Weights of a small transformer language model: 8 heads of 64, rotary positions.
MLP neurons of a small language model. Each row is named by its layer, matrix (down: output weights) and neuron, and shows model dimensions 400-463. Each number is 200 + 30 x the weight over its row's rms, rounded and kept within 0 to 999.
Before each neuron's rows, "raises" lists the tokens whose logits its output raises most directly, leaving later layers aside.

raises: ").", ").\n\n", ").\n", "\")", "\"."
L10.down1460,219,188,210,187,162,202,146,141,220,146,229,165,209,250,150,199,210,207,181,202,229,229,210,144,219,179,159,250,228,198,222,218,186,186,206,194,263,201,214,203,237,152,282,196,172,205,217,260,221,232,199,190,159,174,199,210,204,192,215,209,229,204,212,207

raises: " include", " typically", " are", " sometimes", " usually"
L11.down1735,187,145,217,209,189,192,183,192,219,129,167,173,182,183,185,185,219,230,227,185,203,177,199,214,196,232,230,147,193,153,207,221,220,183,232,194,258,169,250,181,129,221,209,199,188,163,163,188,214,188,171,263,233,172,153,207,193,239,198,161,195,218,204,253

raises: " which", " whom", " chart", " whose", "aining"
L11.down835,195,201,202,195,196,158,194,226,212,147,180,218,196,239,192,178,205,223,227,217,186,251,198,197,211,260,213,165,229,223,149,173,219,209,210,167,184,185,196,192,176,229,207,227,238,220,217,199,230,234,229,257,168,193,222,184,163,172,178,233,223,208,156,172

raises: " most", " all", " ", " next", " both"
L11.down1208,172,243,217,230,191,207,163,206,204,225,207,211,200,164,222,223,236,198,198,172,211,169,229,222,212,337,178,212,231,180,186,197,170,196,202,296,207,207,237,209,202,153,186,182,194,197,213,192,192,171,222,216,198,171,184,216,214,209,209,202,215,175,150,207

raises: " Upon", " According", " On", " While", " There"
L10.down1273,244,183,217,255,182,229,196,213,252,164,167,237,222,184,190,185,146,172,147,179,190,264,228,219,230,272,200,167,152,203,130,248,188,200,184,102,190,222,230,134,258,210,222,201,209,182,226,175,194,194,196,180,185,227,220,178,233,215,186,228,173,162,150,211

raises: " appeared", " gave", " grew", " came", " took"
L10.down2032,229,208,239,185,200,246,188,163,184,222,208,178,168,222,140,199,218,203,240,185,247,256,179,212,137,186,179,158,226,221,210,201,164,208,215,271,196,226,257,186,141,214,200,191,130,204,170,192,236,147,215,217,234,213,198,261,189,202,170,183,212,225,234,243

raises: "ally", "ically", "ory", "al", "us"
L11.down865,192,223,240,260,191,206,246,175,223,231,143,203,199,180,194,178,214,176,167,281,199,230,216,188,222,231,247,211,191,156,224,128,187,216,191,198,217,185,210,198,157,213,203,158,215,207,194,197,158,234,171,244,186,121,203,168,232,185,182,250,255,210,175,194

raises: " discovered", " released", " published", " filmed", " invented"
L11.down1880,190,156,174,138,206,210,187,184,177,195,189,165,186,198,122,210,252,213,197,209,178,193,203,209,176,202,182,154,255,197,221,229,184,220,219,211,206,149,215,207,228,148,209,212,174,224,211,198,247,188,221,169,178,198,185,250,207,169,162,249,258,207,235,175